{"head_dim": 64, "activation": "swiglu", "norm_eps": 1e-05, "rope_fraction": 1.0, "init_std_up": 0.0727, "init_std_down": 0.0727, "optimizer": "muon_variant", "lr_head": 0.00606, "schedule": "wsd", "batch_tokens": 16384, "steps": 9119, "dataset": "wikipedia_en"}
MLP neurons of a small language model. Each row is named by its layer, matrix (down: output weights) and neuron, and shows model dimensions 32-159. Each number is 128 + 24 x the weight over its row's rms, rounded and kept within 0 to 255. Numbers have three digits each. A neuron's up and down rows have the sign that makes its largest values positive.
Before each neuron's rows, "fires before" lists the tokens most often just after its 100 highest values on Wikipedia text that the model never trained on.

fires before: "ation", "al", " /", "and", "k"
L8.down444:154136129181164122138110138140143158130142148103101136083099146119148133120060100144159104188093128150112127122090126103127137162144140128140146121138158131137143148162139099112148143142173140119130114147124139138094073114098116121137158136080129171115146158124114188132086088117146115091140121103102111118095100124150126142144109132121130153177140102132147115083113133143162117175081

fires before: "p", "per", "t", "pl", "ist"
L8.down281:130125141153125137122143135120167118166161113134169137122146109111143099129114118094179142154099119101124142133124133116135092147141143117141180136102109147115134120107132144106124156096125115115139105166145099155197110117144169126157118099135159124150130155174127121114137141168087082127143119098087112100110182118075116133117146125161143165109160158115123153112092099116133076100096

fires before: "c", "ign", "urn", "wards", "ward", "ct"
L12.down76:116087117104163127150113136128100147133147113152100123153113099107123114127127163137154091158142137133107148112076158128106143145092105136113155118128106126173097153136155114109116163088161162144141132098091137122135155102107135105119116121104136132127156126122074113108081152106122079121143177106133144152115123168105125112074137082130124137142119089128139133150113132142134113121139

fires before: "ild", "le", "il", "it", "ff", "y"
L10.down246:124106160133092079162099125129116202107081124138108075129132110084142126090142111130137119150093116078165125145130121093127096147130120140176115138110173148111123117146123117154113157115134112145116097102091126143102108151118144102127166121113132112088103094139131115132137126143151107111113144146164093161117132141079115156154140159101131128092132139133161132131141142155120138086145

fires before: "ity", "ction", "ess", "ct", "ities", "ic"
L12.down256:153152146148135114133140121154146116145168165149150129152094148142167127126158098136122124202144146157125139136133104158154093150134088150071134141131135130175155129151125111102117142079124141100106144151107096109117115112124116103137127150141162103143141118119133125105124120120135143110091094119129077107101133135160125127130097109131116121121139113191073186148132143155107080099105

fires before: "ity", "ation", " of", "al", "ational", "ities"
L9.down314:133088101104112154125162119165148142100136150101102117135128139141103097128144126108137140115137182123108104164135117107117109131150130092109146097154147122111118185108091101124159089127122123143114149133133086143128132107104102111173104151140154099157105081097160192150124114180144147122127144131115149113128098126091175082114123108085094130139128102145082138110102142116147133121075

fires before: "un", "on", "ut", "and", "iss", "it"
L4.down270:119145109137168144111173127108115111100169119135148112149121137142191135097114112117107114098109109125111121121130153115127126089092108156130071117149151129152136059119139146113127131066098097096166106122114132148127104156117173129096096116098144113172155121118130164153148114141146150148125178114174148139104127116098125133155113115125131128141125106121112144105087182164158139142108

fires before: "c", "id", "p", "ab", "art", "e"
L9.down141:135094156145137167132143118155103154153155112129153097101128137108121120143137114141134138174132093117152177117147165096128074117139117154089155134175143112122158093128165108126145159078140160131098113125119102131143102154147103126116140180105068101150119130121148140115120095107144105140091152083136134143090139141126114157082108171114156119150130131133114141092084163162158153143098

fires before: " ", " (", "able", " U", "at"
L8.down98:134162165088116164142143135122161125126135167123148120114114174108132143129115104123131136083112133140081194149144110096111139129171116113108141162137141136119101137172172130144144123094101169133133088103108151154087124151151131093121120107099134114117129123104126089166158160115155137136094146106141125088108108144125089111111111115118166184115153134127144129113107093109170135133128

fires before: "9"
L12.down170:144147157150102137115120156160157092106135113150178154135155116143142134132082093128131110094167146117112152129138100114091108128110098133121119104092106138137140139105121108159090077102122105182140102149116075134152153126100160152151117104160092152126140178130139161122180119125177116154151148140120119137139132119109137132124119133135133111132134104163105105117072161156158088153110

fires before: "8", "9", "erm", "ell"
L11.down256:103081165116161104141111153147138146102129113162143102162121121146157123121146165168092132105097122123149154102089130093065139011112094140096132156122139072117128146130126124131149162125149100136102131102143125133164138137116132180108148115131119132103125162091125122129131124145130082127132125130147151093124131128128148099142136171105093120156112142102142123089123121141154134123134

fires before: "t", "p", "per", "pl"
L9.down381:149109096144141102089084119123172161152104119101131093106098107132147130148112140135137116108137106105143129105199145128111140151109140097123118150130132135177133093143129113119078159134151151124135106153139101092104119121123109114105113128181126155124104196093121123141128099152138108112159100155107125122134180151122106092150113146120146164109103164123105110110111147125137132151144

fires before: " ", "ide", "ur", "ent", "9"
L8.down112:170109116086086133126111147099113140135124123109163106103175110136135123144099084089143121151095136090076127178133143124085099137157136177116149124151123140125128122160125136138145114129099133130127101138096118111128120091137108150126126152112172174131105135097063083153149136089137129117141102156144132154108139120104078149136145112155101135138119186114107153093119134148175106143118

fires before: ",", ".", " and", " in", " of", " at"
L10.down309:129107120112106138130113114093081146106129122145074122105148142160125102110121145133123152162137170100118141185150144119153126075137124145144122150154107153104141104099136163132079076097086098122157102174092143114161153112115070146091107120136135139144126057139136167131157155109148140129131125120165101168112113126109123147132106188103143129098136136094129105115115095104148107147125

fires before: "ce", "c", "ction", "ct", "ces"
L11.down401:129151148164159124111065100118151163153140135112105138110131159107127118095103117125138160162130132139111114106130123120085141147157154110105146121142151157137132112116178102111127127136125116098166125135135148123172167125117128107166113107110126121106163144154148129109124123136068108170089161088156153127145114117089147154139110103136171126125144123185136129141167166180107131118144

fires before: "9", "8", "port", "e", "v"
L8.down141:113144129099129122113164122156143145146113164124078150081134093139121070123137129143128130100071132110129157136088145132183106100119107140125129137140106171139126172158085164126110138127121124141131130083135154113109099156112118145116119126133137087140114110089113130154149135088113121158151136140107119075123137110128122159123094170190121143094118142142160131138079147112154112137106

fires before: " |", ".", "–", " and", ",", "ives"
L10.down164:150131140094131139137085159156198123147072071126121154149149134190108137084130131129143095088104143105091133078136140151127090124077125155140145149106140143115109164104140139133133152116152070135111173127137128149123137118092108128125138122073126120142109111087140087117166136134104144101115135163162114101125128104135143145129144123120128099144167128112141116123164083112128118126132